MLP neurons of a small language model. Each row is named by its layer, matrix (gate and up: input weights) and neuron, and shows model dimensions 0-127. Each number is 128 + 24 x the weight over its row's rms, rounded and kept within 0 to 255. Numbers have three digits each. A neuron's up and down rows have the sign that makes its largest values positive.
Before each neuron's rows, "fires after" lists the tokens most often just before its 100 highest values on Wikipedia text that the model never trained on.

fires after: ",", "| ", ":", ".", "6", "8"
L5.gate362:126145153140075144118131136109172167129092133115115189123137118147144085125173101115136093126149125127109149128161115117132131153144132091113071148131200128122138143118118155131081104128134104166119088148162109137154132138193098138128141092128114130136127137137123114134110117156146145197096102120143126125126162102130168082157125152138120110136156093167156138117143166130126124119128
L5.up362:146133126140146134120105109158135151147140117164174127124131122183159178166128102128146142171103115109107126109131105115094132147114083148139129144161135102154136119079146092090113114144125120142144098141156105128125135133101111087142129132132146144161126160124134134149088126131136130108105084139121145123135100161187112158118096179140162171128113158105119120146081118122141127124183

fires after: "1", "3", "2", "4", "6", "10"
L6.gate468:151121148165141132159149117122104113145055120122165133107134144161197118110143118127104098073106128126104097157098129122164112146113133101165168128122114088119161117134122140101116118153125115095131081098107107115139126125101111124156129130163098144117096130122135149117091129100132185098137098162127085113069147136125066129086136113084134133137142167125120116115111095143152112113155
L6.up468:145141142147137112123177142075140160126111108111131081116107164069146161131115162125148132123135141171151115164127120104146120167122106129130145135122083116142115095120105150129142127134091124139162087111114108147113102118115106131119118130122148134091181112154094141123118103101129151109135080173156081136136113174105122137144098084083107141178094119108115151123089121184135128145138

fires after: "| ", "(", "; "
L9.gate498:136100145114143136146152120110081125096099124135110103120093113139144122144159170171130124149102158117080164132115114174187142147131175113156128165146132127139117159121121142136109139121124113131130122134146100170131099120144095104137131138114153130132152130149157102096137088169126152154122128141124127115116164102103124140155154130127163152092167164126111175123134126142106150118137
L9.up498:113110134126113142132100146175149157129151107109108109084125163141119149104120142152110111147119155120100157129178121160132136124094103125117135127160077142114141097110150142115142169146089140130155146083112157160144115159148166112150132130149154090185116136119153093128131112093144116158133128128101129119127125102169134137141138138121110106136111158129109104121134149127106159123077

fires after: "202", "201", "200", "-", "the ", "199"
L10.gate436:150087158108143136135135119084169116164104140126156118129154127162124103119104127097118089106106101101092103161152105137139143137115126117138111123106132119095149152116134128126118086091136125121115094086127143170134124155060171140121138121158091131140130130104116164104160101160095091138129192087102093118124149094087106123150124145153127159113128145134149102155100177084095098155118
L10.up436:135089131133134111083163110123113150114126121108130117096084134128090149103129171136147074145086089129147119087137102129167144105158137112142131138101121108147125142133128136113110139127066132129113124173127091125128097145145124140128107094151122108125103128120168127130083160185152191128112131149124141111126123128155093135145129118134140133128165124113111130192152168123138182059101

fires after: "| ", "201", "Ge", "3 "
L10.gate86:105101092136104087121133113132080164144110124074169129139144149158162120107172157143135101102129141132132092112105139175167118124191137141163125103105113142148125163141146127167123114163158123129174113124143132079142124122123093109125122136153129127111123081139099095121156148178141164129136129092123155132126103142136128108138126138142126144121154134141099092085165147112124112119091
L10.up86:150121127088080111098092135108074153148193120135135108139147095136126124153121111134110106131134109099157168125127073137118132108106180164173082129136166094114154124143159103140115115151114130151133075124094161116102118153152113152116100129117133113071097138154105156128152123114098131102165100086139157152182104121113132081174093154123128115116139120126151176147153134093161178105114

fires after: "A", "N", "com", "an", "aw", "to "
L3.gate150:142112106124100103119134112137095145105129134149096159127116123094123097158117132101105147166110118099095127128105119178131133107086168096138130097108116160107142115096124101125144112094130119152109169107086143137083124125130084130111164126098140095124126164147162119112132110105091115145128170140108138140083122115139122109151120149054106146104116088121141124111108140106154117107088
L3.up150:123133105143162128142144170116169146123095138130144117117119133116153127148082155114114135143170182130161136130137152083189099124144073093120160148149177143145134131124176136104098088114127132129121126116146120121134165136101125118149147180107144131149119129140157114115117129106142140108079144105126151124131163152156114145136108127157151111108077138152118138093116166153127141131162

fires after: "| ", "{", "C", ", ", "$", "1"
L10.gate92:109084111119144130139157117131159093136142119106132115142134138096083129141151108162123144085128097115110130119150155127134087088098131124168105119151127103160128137118182145107126127139114117151144104103109130065143135153162106141131136166131115146137130136069122184095155135084081131113074144142134076103146133081142076119161128169118129117137158141094144117125139112134125132120130
L10.up92:168101098147160126133120158119117112081114143112132136075125128125137118120126111087147125136149129146143133145129084076124130126135107121117176154108114131178164171102157140144157099117179130145127104073152116191130107119202107081150131135139090149105152150146135140109169111048127109108103160132136114148118120136107125132140124157102140080137120102120122135132136113106108121148111

fires after: "1", "0", "2", "3"
L7.gate343:143125117099140107156157134136134106132094113139127120174114098131167104135174109136104121120099116103123119210090142128170146124099176146142171132146103120104108185139108157124118094146131079178134126128105131123185103165132132146123151159131067160135131116088133128180121139107130159112132146084096106102096134118151133137076124166122163127152131138142148085118104109115132121163150
L7.up343:084125105109120148109162150134124129120122152083144122124108132119112117125118149111154145084150109101134127160085159154139124156125125138106166153141159057118110114164111122082147131132147083147100086141079133148114154144130093103143136108100151150148107122116127095124154138130128139110165101114133104117082097116145109126125133144138180148165135106115104124129119123101118185117168

fires after: ".", "(", ",", "; ", "| ", "t"
L5.gate285:145133129130144111088104150113096147144161089066149106125147104114146146171158123125153150179192153160139114149137118140095127114126134151121088118092104133151132171177123169142114172063156131175074129139157152116132114127143100130137118139142143147100140097179186117100113102111123118129091111125151126136130151143162113115151138134135124155166128104157139101109109122083140122127137
L5.up285:114107148091124190151095155074112133124126108129140153071114144110120129145151135107181152126150132121149127114164177105117165146148131152121152147114145124147139094136142159106123160118146126173110151125145093139129122136151129169143143118110133093130112137115135118120126083149121140175103113071186143159149156145174128064129097100108093153145115124169121129145131177149109114116137

fires after: "| "
L9.gate284:065141139086102110131120141126133125164082120148095108114103145098138156084157111115102073121133119123141143126145098161071133107119134138107125127106141094120125144146136160139063174127096132112091136150158138153124126164133095163098106184079112094128100142145117116116129156124092115114109132111134143149118100163162166128097130132120129136112096138158151086115142134125138128116118
L9.up284:161109099101118151197098167113130139165144097177115196180137094126139140157144172142151175215112093136141110128097151135150126130109120097095101120111142147167157134123136123143117157139152113138169117157116107126129131123114112087149127126110144133159164104126152138091109134129089132173083122128127104118133122111091091149100131201102114160116086102166134102146127135120087088103131

fires after: "| ", "H", "|", "; ", "the "
L5.gate457:144110117087121109154143131117103127104123126175151091123120142133104111129148114132140140138111157090136125161123142115173137116154115135135154141137115135149063162104104173138151122169156140116128182120096141102163113110117123124112131168153108144113144138124137109138070166132109129168139110070112108079106128148102127111108097118083132140138110089124087082121181120126165090133131
L5.up457:158095127160123135131120118118162143073094156135122114143172127093130101153165118104133107099149159158134103137127104117134133167104140139106134112120133116091171101135148105124181143156140092151138128147135118112164130124131117060116104150083090135083177151161104139169111117154130099171096124132126105110120137159108115151118140156116095124100153117104099122101142129148142108072154

fires after: "3", "0", "1", "2", "F", "5"
L11.gate374:168130062134177101113131094085134117129111121158131171159090111146144174168106143122142145115134190135123114176138171109077128138164148136130173208108124123173140148130112113126129151109127125133116170139134119095144129120171105135156119160166154141144144101078147104123143127104101143116149120132134106137146125125125161157124141122136138163161111135108162112131136156109147135163112
L11.up374:137130124145125168116173135168125105118144136117108144090134121133114140163092149121133134099166119117128151108127164152151117138197108154120133135118147132101138118140074151083134125142111161119123168065133127120134162156125088142151135141115101140114111108146139117111156087081134152160095109115097115168122115079143116183132135155138096166160119091100097091141181117107126149115134

fires after: "T", "D", "A", "R", "O", "E"
L3.gate407:124143117103129118144112117148117148145150101139112160106095130114114113121116117149147109104161115104101167075109179131119157073113173127122132137103082152149126147095129133137150103080157149144126121123136151130138150128107074107132098136139132137122132143153154143154126144115129104102102084130127102145092123099116170104146186153150111126153110133126146114091105119136141106102149
L3.up407:125130127087130136099139102141130151136138127079126140143114138111132117163155128111102148152086151110131122135194140149149140099115128089136111127137134166130139131138139123109099166112109144083136066150116146099118091155147162108084134152153158132157106157125131101119118126143124122130147122116181145113133089147149148131122094111118107168090122070137157127148145158115149123109163

fires after: ".", "199", "200", "201"
L10.gate422:114127155094135117125124142109077148142144158141115188124126127093132144139147162131121153137162092132089125096147116146111089128148171150131109150140155092140115147151135159116104165116095117078106085162084123119139141133125083109116150120113148126130130150088133119102163114158077126145076171135094137133128141106163098136156107126147075153130179129117151110127168157118134105133126
L10.up422:123155188123133125139165115092112114138111148109085150159114136162135155145105112116056121154130120108119146107110121111137151098112156120133114111185118105111132154131151076088109113123117127156132169129131135139122089160100156102100132114148127128134111130101116143141156113139146124127112163116143132141099133121156137134167079157132128071092145122155108098113145157122126127149149

fires after: ".", "0", "100", "c", "9"
L12.gate386:134117119148154122087150154144085122144154124141127154137107135164120114137109145137110104140110120134098152161129143099165131161151125101142103122131143097149135129162107154136141099098161074123105121137145116131152113102100133161149085147115096169135090122103125186061119101153117108137119148140113153090140121142129078134138100081132091101121159124147105143140151147097115119115151
L12.up386:108162108139117129135124120127153189148121134108073116131098132098124157135140166129149116170135141113126102095156106160167130101151116135124115104109157125168152118075107127112137126152093122161098139137118142128098126077154160092140136112141164129134138131137125118143127123095092114136141140116103134096102121115125104165122147098108142120103151130093102144131108107118110195130120

fires after: "the ", "The ", "O"
L10.gate431:154128133099164128130120094158125154101167151141126127112117150136134151124086128125127145123105110099092115138151136112158073127101110097104129136093144060154120142132123156071149137121142139146124143147117137090126143166115129113175115104116154119127188145091131098126117137150104162122089122117122099131127145123141173138134137120139102151130128160115102136129143146139142124119107
L10.up431:109117121126152123148158111100124155146081102134125120136170115105112135125108118117133150082163109129164135114131157110130119171115153124086149160111135134105166148108119125088123147168192173152166115145117120140122108118126105100093117105134110098136095155162113097119130118067137139136123159159095109153116132141121112118112163126120098162128144153080135110105142131105117104123121

fires after: "D", "C", "A", "F", "P", "CH"
L7.gate496:109159155116087141130120169139109176118119166118167127155153101124134120106101114119139154117135149151137121136135122129137148166108172164105175123131130132128100163118194100106116113096142094138134091183119146132109151145138100107103107126086122140118157133070123108125121139118130192095115129123094119114133149143174138097109112171125111119122111120173113149106121155107112141123127
L7.up496:172161126160139108122112137132137128116092163093098138152123117102135133137121134158117170126147111172146092143169135109125154190152145150120155113094127109147128148114155157137147107112109136131118096174152103136113111087127086077104120154128127183137107092136184180080140099121081192129123120124079119078109131141137105129129069148117126104183172139128162145127141139125158135122145

fires after: ".", "six", "6", "8", "on ", "On "
L5.gate131:152111125140089146137124124157127152095128108139138162169102105145075149113133123152086118148113145172140151118133130119157129128159145151157147133142135142169153108118124135145131117113180161109167161096101118151159137125123179140131170063103127123121148135144119123132143111157118182129118112152105115102177134159112124122138153162129118151146181111126076128123149107145145104134071
L5.up131:135138114145098109170123107162149141105144204115142165110126107160119148096127127119133169194116157154150138104125131149102160108093139145092127123094161087116149167130132127147101133123159148115102110128141091172114163154140104159109131079165116148120152094178145123120133114149156121143109115138146149101136139140153142152116111104121137149076123146124123171166072106093119125125156

fires after: "| ", "°", "; "
L10.gate558:125146116101151103141119099199114130131138128103142104131125120132121107131122140175106148120150107118081179130123099107112153184137103154139153116117096112116147127125135150140135131127130122121167113130119101166096113120127096088109118131148142152152127113080098127148161138120097137076121143142096116129109135110129132122159105133146197167143136125175111129128100157170150114126080
L10.up558:190120132174140171112108114156125114110140122110099132139123132087136118146140125171123118123158086157113117111123121134162153119114098148146089136130146118132149135154137158084083161102136115119136108123134123166087164156132092100145111159111107127159124131144115144160148085161120112142065153119113135164121105122117122134134164146127143134142152163148139148122098085153167061131139

fires after: "| ", "10", "Award ", "8", "9", "3"
L12.gate363:116112100125103120171141120121180114148128153092142122153162070125121112129156150129104108147129111138109106166149151129132180134148122139140141155131161152122148143129140110117150112102141127078181116146152143138140116167185109094142144114148160129127103123159182136121132142112115139150105123153122064136137162146118124112150113118134137198146167138159127094153098122138130142126136
L12.up363:121090143142162119147129093091078147135156124140124122158106100154143096136148168170132092140101095148133176121147097125132149146152148141130123117111141126140169137119162158132132151125102108122137138151098112105144123153135177146143093133168113130113109090119132129155134089124154134128162119123094112105162101140120127081157092128114154110143138158101117142075113119102115205131154

fires after: "the ", "(", "from ", "Award ", "and ", "e "
L7.gate566:167122093122146122111126172136171084122146133105184172112108148171092117147111146122144098137150151178156102083177122145084118109144107138118145113103141137131153119147119121122092156151162115090158129150167127160120116115110110112090147146130180145119111115113137137088129108115129120161196090157156157167125114166178132158111122098105147164154113143151100140119129093141112160101128
L7.up566:156131079132113117137110098118095166109085104130124117102110083154118104117152149104126135129119130123122146135111143145110092157124141104138132106135116079158160122129128120103143151154108123140087111161113080108127143165086074054130104116142109177101097096130175080115083143154145120165125122145143116125162163164152173125128155156143156129134117107127099121129108059166131138102140

fires after: "on ", "of ", "On ", "a ", "| ", "the "
L12.gate528:101134122112124148112157115134099111184152137150126163131126126124136159162099062141099127080156147125126117144139108108182155097111124142155163114115145093115157134102092121138126111147144127107123101125134085134116083147141130132147127106110100115121154118109131164169127143126191126089116138125091170175122150113128126131120145117162090119150134109104125122155111106107130146137112
L12.up528:143108135163168112162142146114118112128104147106124156154128094144150127118085114162123108146156139119124100111158166091117106169115140117136113154137068090135145149132138126100135159157156121131089150110148132147143115132145097132083106169161140155147096141114126107131136141116110125094149117144133117170124115109093121130089109166163088153104057177141118137127079126111161114145163

fires after: ".", ",", "6", "7", "F", "0"
L9.gate469:090118145082139127123121135152126132144125100105127152144086105113131133135114087148055129141119096108137175100112145117124095129135149119157095141138153073082131130131138133122160150106149112095124159147141128129117137129151112130108148116176142153127136089096157198123138113150097131151118119145130135181125129169178136090140157120147130079100138122162126105158129097142127180124111
L9.up469:141122089096155121106118106121089175125127114114150096147158118155117120110109154115093111141152162125137120088096105183120154115143115113164108092098099098146123145125165146192081136081126142177097147132123083123140105115156128109137120121137151109141105117145166151140135113079128123126086139151140155151121115140114121104146139084146124146079106160055121163085106153119161151096103

fires after: ".", ":", "8", "5"
L5.gate258:161107125130124139128162096151167116114121109094111167100127141140116172119123168125131087159166083119162112146142100139162141156114142115110128122122089127154156131115171151137157130147153127117118116133125116178097125101127156155127166099131102110106176110128143082096150129145117162191136140115121153112113120123071124121147169132119132136132172181154104135139138126129156104123159
L5.up258:101113117122133091115168161112109118113136144163122112107113075187126142113123107121106123186147141149150136121122125127110108140123139140176127135126131133132127139118123171140129140079158103142163137158132133159141150106153117124136139142197123177143125143096139184141145140172129180117115146108125147131148103157141091150144104154140123126110148100079168134118103093104128074149195

fires after: "201", "199", "202", "197", "198", "196"
L7.gate538:145114158117145085151120100129084105169160112137144172142161125149089152089123103125132122077136126111174131120112107129106107146096138114168137133111120110095093113114137158109088105092122123081114116166106091118160128107085124092124128131134097156119130133110161111127149156122159117131160151120126153071126134140052134099088151115163120117116137167147143132084141107137083133116112
L7.up538:156176090174128121141125116151140129132156149139142110093086097122167100175150131134146100113160119088123175096114127117114157162151141125133111121129138127140148161122160096113126146131096131159104132181186201151148112124113146126106140156131121121114157128124116173150083154114137144123150125147137096159163132102125109130151111136127112094117151130089130123134161126112162159154178

fires after: "N", "A", "E", "You", "D", "L"
L3.gate558:130122113085147142124147121126082159124143123120113172120105097111113128088119124124104129111107145109130161100121105148147107125141153044162178084108104118121102141082095116119157133085114168148122139136093123132098180112139112141114156116164134117083107126138127159093152112118119128179054118144122128098106124118141129070142117100123148129117068128151148129106133143092107140108121
L3.up558:123105105133170201112134167163168110117155135114159132123146149106123150150125152129098179173138158107138101108117098127138121110146091121085189087154091130161128119135080142152139082129111149113128105116152150121143114118099160105110158115141116127110133125137120122131144136120115124113108100137115096121080157152102107101097123114171096093153174073133178110128137140083136112118139

fires after: "A", "T", "D", "b", "Mc", "C"
L12.gate545:132112111148120112111140156116086143142181138106150134149153112092103146119132160139091113136164088102140087157085173159139146099100171154140104145117077140138112114066159164141135134136114164103124124124096146103128139123157107099102115115125136125149142153142138138150121150132145134138127109114088122119134172162165109089124105138115131124132111078115134133114118107148149105151118
L12.up545:161170121129121107103104149124111101124068105107124142119127118161094146102160097127095136138168081143130151179148096078147100190114128121129105126128087137118114146137138098170127121157100159143070150115147117092148120130152122129141122112115121107134157146119151138144084137133098107156089109148131145117109113129119154083118129163124092132139127116137162160103112119126134125103150

fires after: "0", "1", "2", "15", "3", "10"
L11.gate309:091130153091172136134115111132179154116123146109188121137147135122108162134111136186141092173176111135145120114128115162157125120166118152128161139082119118201089167176172141146123110187173129089126092112093125130146146114160101134115114101159129116113136123137133105171104111100146125118126119145077144124154168147128131171147139153131134124119110112146112091129126147130112121134083
L11.up309:078133120125122131115131122125094160122153119161117142113130126146142115131109189170105168124093090172099144119131110156142144112147109110131113144151118149090115135125138120159129162142110121108127112111089101148083112137098086138181078117148159152089133152123126127143175122154097135082090163115138124104132104074138162157139130142096145115170121158144073169111126101120150145139121

fires after: "196", "198", "201", "197", "199", "202"
L11.gate461:136115132121149133114128155141092118111133153122130122154131135094132120125112145146093163112094145151140099144159134131113094138127102148126089133115133157143120159111107123138147153123094144121139116162116189145127159107076125120104127078137107101105089144084111085162148158145115154141153085132109152136152156135113145155103114100086161130120109153112144138068109108126090118131125
L11.up461:149114150102143110132165106125127131159129142114113099169132103137175137154132150095121123146125117153136140122131113146168145130143184139120119154134101133156131127140161134125136180093141163141117114133105139144091139086066123111145099123154114112119090155150118149143125132102187125151098134175094095136138140125125117100160077139104114111080149150098112120120173176142112124115116

fires after: "B", "b", "ar", "c", "Bur"
L7.gate242:059136106127171114135130120137076114141131155109170168134135113152168165137121126129160147118158127091087075113124139131121137098072166160146096114116104166130111106155140132096121137103107140148122131164125173123108124170088133109158086151122125128101146131104127105141136112116155127161119134127137132126144118117172139110109127133141143130129161145106127101134115132140131114186127
L7.up242:122159135145121086122109157150119114118146140125155148133101128113137154138113138137132159147138146078116168128098169130112181112145133122115126112082107155154091089106141107154130118101116125096156140129087102079114136082100101150139113139126108109147150114083139140174118101100121138128136093099209162120157139132110145136137125080132105179134094119125128156126134141124151129170100

fires after: "| ", "0", "1", "P", "5", "4"
L6.gate558:113131133083131153157136189075078121150086085146156139162126110125124128115143095108130139128096138140145129113088100124175116120107114143176138105120136135108137141151115145170137111156114126128094096107119116153142149150134128098140185103145116146143069092124130109144104141108132127090157119135156154113152124096170137111110119128138112141104086156139155117098094114123105107127139
L6.up558:173113128128115148124136166106115100113141074141115116118093076111193107140143130118100115091132153138086117092085157163175104123147144105172139171140144105076128163136092150163129143114142112109147080123158150138095154146102112113125124154133136153154075119137171123173155121107086114136143127124160140143096127139117133118109088146129100117128123150179080106092106148075104118128153

fires after: "201", "193", "199", "198", "202", "34"
L3.gate299:154146166175133122120157151133121100117093140096185118128129156099129128147119147152113138125127111153120117140168147130137114172150147113106143177135099175155143133119105166190159100112121137129145064130145108122156098116154135084082128156131119141112115141112082097107167086121117130088122133116124158166137162120084109098172118130144119149135102089139151161134124154120100062122112
L3.up299:118104186129142107130146140137128135108125112139160187123174140148124102111146158121129101164130129082146130090174103128133125113139121112146086090121110138126140107097105172103125119075124134141116148103150121126131187093158152077115141105140130116087127115138124144155140127150156105114112120133157157141095076128092124113157094102125111126107141067137158133093159146138098141126143

fires after: "| ", ".", "s", "ru"
L7.gate574:073115145112092127188103122122150134117103127090127100137090119126128148122138146127089122085168100093118104144123180112124139091125125172126095098102134102121162125153113092139119120071142150124127106146115107179152138131123119105135149116142074149086134114112147135118165124116145157081089110108146080134134132161127146127088132130141140129118141192145169164162112147090153140171140
L7.up574:114143121125107100091147085128080101110105090127117122142144122151112153131136148184123110114109122130149118112117160120156090135065100130146131123146139123168108177100132131168174118122153121163124105129138098150153132151112123087127138141143100139143136128125165142135101126169084147140114103141076108087142072115128150127085117192136149094107169110139117148144094098140110090140089

fires after: ".", "(", ":", "ft "
L6.gate562:164123105149122148140126121128114077130174152128150159147142147103131141130153154110092072076158129117099111137119153132091102111127106105155171118140135146144116133145119125159155120151084145126146096149096109141147142136129096152123173155101161109189153159115127117137148106155143120154182108149151184115144144152084135139168101114146097081107183107113131117123128161132146134111115
L6.up562:148099114109115143132133122161131129156110128123109150122132096172084115132157087105119136136132148072139126158103113139149150126107130112172147112140156142172099132120105110143138097105152175127105122145109080173158096079132126084147126140129111166164153053121135108112133109101127161115142151102102141134184097142088174112117114153145124150129157105108162106143131114114119108126164

fires after: "| ", "(", "–", "201", "; ", "R "
L10.gate250:158097090123086115157090113115143176120104138117098154125120083121157101130144127122105183138135090110100143087159105146115126137120143115120095130159127101105176144143166115160115136116124159097134106151165133132135147134124095089105144097140157146092137148157109108098124118130093100132133152124128088102153142130158152135164140140137149150160134150123164149105174136171119151112139
L10.up250:125128133134121101149143148132110165131116103147158136109086092085126128148179131152128164106129142113098145119141103171090106098128155115146129132143134150108143171116114143187146126121132131094161126143099093120138168102115128131147111166126124119127105134135079154105113084095120112133120110146112131166085126119134135143099175128133146097169116129157143184118145137155115111106111

fires after: ":", "| ", "; "
L7.gate119:124119115155120124137140141130118104140091138129128123145156116101125147067146141129134176159121146129135106095116119123103141132141147166098115115124135148185130160199067157140169153137090130087067105131109129107120190092112110095161150107131123127118118111137102087124138095141122165139103151154112128127137138163101169122124163125140121099115157127183091140083114104135089144123139
L7.up119:149153133097080116155101119150127160098119123103134074100111149130106161137126132147122121134124154096120168128191133140071120121137132117130102128097107090083169139095094115142156149108130152118139137165118103141134163162113178096110122146134131097136136116136119110095178135146099140153105110098120108157182125111183139122131131142132089158136124135126103117125172162133124129098130

fires after: "B", "the ", "The ", "b", "ersh"
L5.gate178:110137120141120122107136122155126132150114130123175160156112124076121164087130099132142121115092118127112115121113119091133153148102144127126104121149126111112142153154164083133127127157154112155091162142151117095136135163139142098188129114079135152137147121105152151130120183145148180147110122134109126132185125147099147151104155129170144153158124151078150140138134125102157091142122
L5.up178:110121139149129116151113108109109128141146130155176165112075152088127127055177152097182136151178110126138131104131164111114151177153061109107113168104088109136120132156115150133112134136162115124109170179130145123128123144122143133111096098113130119098134131113135118150115126141150113152109142118161149112195116098110144112122124095187152146152101113108147104137153129116163128150120

fires after: "N", "G", "U", "A", "I", "D"
L7.gate186:149126165103103116136127128118123096139145106160133159118127112117119116160148110131123142117142154140126139143099101118173149150109157154147179107131127112111111140137133098113122053117150166159123108166163123131128168122104101122115120134080122156131121135097143138078048127115113126076074143181077086134112140118061109150104130106140105126169098140116126144116082137141123143170122
L7.up186:166114127099125138135132130136121155140125097151099118115162138099153102158107124109134130137101127135115126178111122104167167147121137110139118062148100166076147107112186115137118134070089149149153089106140123117115123123094104120106119127148134158145112154141125129124139167063149116107101145169150115110138128132108170115137143115122130141160101157107128131139097115110109118089086

fires after: "| ", "$", "°", "}", "o "
L12.gate291:154058136129135147144127164152130091142077111119096131137114166101133150113094089157121140073167127139098131111156085141142136182159144117128136104129127099127133135142126141132119124126076131089085093075186110132104162124156095122125126156123145141178187076121166133123129138106094118110104111115112135085142129093127103112121134112111136106121126116140156131122136113149110152115132
L12.up291:118083119158119148116115164167157108136111128142084097136121156115153131114102124158120151122161121150107176107113125149101118125136070140116136072141105116136145161127157104121125131137092166107127113089141116134113105104131125141129106131135140163173150109164149150150173096098117128115131115108136127124112144117138114133147164088101136131143153115107181135102126135166122128090165

fires after: "\n\n", "U", "ip"
L10.gate276:138090116096106113155093089133122132133154122164162138136118141156180134146104154098111133134136120124126091148123148108104140152122150131124119073114165130093139105118108139133126144116096091180120120195123155106138131105069137130096142156149125130133108138119159145132133154151136142119116164105125142114111139111156127111170149162110150136138132168154137154121089146141080142166088
L10.up276:152119148163141122177143162165108149125158166100136108095150149091163086115133122125055136119132139127079173151184104131103138125154133090106125106106141110188109125115116086142152130135108106182115113123157101117125124130151113069120146115144125132161116132114107106118142124091153125081143140131111128127149087155149124159131108161175084127133156175132166146104141127117113108146135

fires after: "| ", "P", "200", "201", "d"
L6.gate184:110116102126110103095104098127124149145104117090080100150097156135153119111150153103117125143139166140097066142178095122139146149178113139136097141153124112106151147098129094154105125154109102130107137084116115152146132107156154095106127083152157117160121103116165119135138147143142126120145110110159075135118132114151127152111120189093156116124138139101122148118135156167130173137138
L6.up184:135083109099107134095120105154092161091119122130117099119116098139136106072125146107159153152123129135113139116156079147121145152149134114150103143163125127140135122143170108123144071134121075134164127118132169151155124148144146105137112129139151156142130082154115130119086095101136127139081145136101129143134151127149145071141137132070137116152105147109114094134101149168094143135135

fires after: "| ", "the ", "197", "201", "- ", "United "
L10.gate339:162133166152133141169105137129082120141145100140133128168084160158109109105144170109129140100121135139161060176152150153148130149101112125144119107084161153180135118089152115106086119123088114164144164123132172127132100094140098097138148115109109133159133159173119147146132148188136113115124121163135094094107144102097129140123155112104168143111167122171159133125145116136165155142096
L10.up339:107144178129139125197123166178138119127140117125147151119115119139177081123144132145093171094119137106152149079128086178110160135131173144119103155130177139155184177135141090151133139149133138175134140128149133097147115105108078140155121090121107145107137131177138086142149131101167100120119114120134124130142119121109133117137147160095127139085108109130136145186162104125120163141135

fires after: "the ", "U"
L9.gate462:140120141109172162135140086121116123146141125166104105122088102139127149139141135105151160120132131128120104128126087147131118133158169149156134112123100161095135117138149099116164136138153162186069097147119151129131101134119153095101150115135123148111101171159148122115122175130096133110122145176121155106094136111097144108118176143080112133121120153099114100102101133159117134120143
L9.up462:145146135168101184168148093128165150108172128098127119112124159101073142127121099116126139068096165143134106105155121134134143116111150116149147133101122113084126129101135177158131125090113116137125067115116100119120116138153120142180099153159135113122086146151100162119164170115156173119123135139154130121123128137102144120124160103124092147130139139117107132097105119135162115140170

fires after: "2", "0", "1", "3"
L10.gate117:121139141079151092139138095115158092129135097147129171160109127169112148152122146148144126104136140127132182115110096121120143124146131125128130094101177178134158149085112154126124139159146127102168117110146131125144132160139108141125127122101143117106123116174155153152155124119110138166148137114093142148183122139170160130127098187117131096168128140131126122170140148187133120127088
L10.up117:038142144094112104139138144121130083085123137133155145081096128141130167153082166152080107152143111146139152095131155124137131126136138146127172115154145116145150151138126085098126116094114180159088126154182107152148161105115165105203106136102103153159153153125130090124126124128123127131121110145131155060174134128116116179142091136076161133170133171096120136125151169152149103107157

fires after: "the ", "The ", "old", "at"
L9.gate430:124126146099164116123167145147078149181117098141107126157108064131108098166101123104129144135111103129121103146111118069130149120081137087124163140185123107105164163128145165182147102151133120099116123135174178114125118165084135152111137133153121128107171141093164112123117162170094178138136133182113119114099158155111147136128164173127090138139134127112131192127086141098132142155113
L9.up430:116120124117130154151142135125106132107110134096125136149182074135107109114133147130122146140141129108140156127136128137109112157156160111137156102152105140137128132123134111131160115132169109118174121115156119127119135142121147116148132131148102096109126087149096097107130163075083161141112094150131157107127135157136149094109197172159078099130165071174145144139129106140133158133117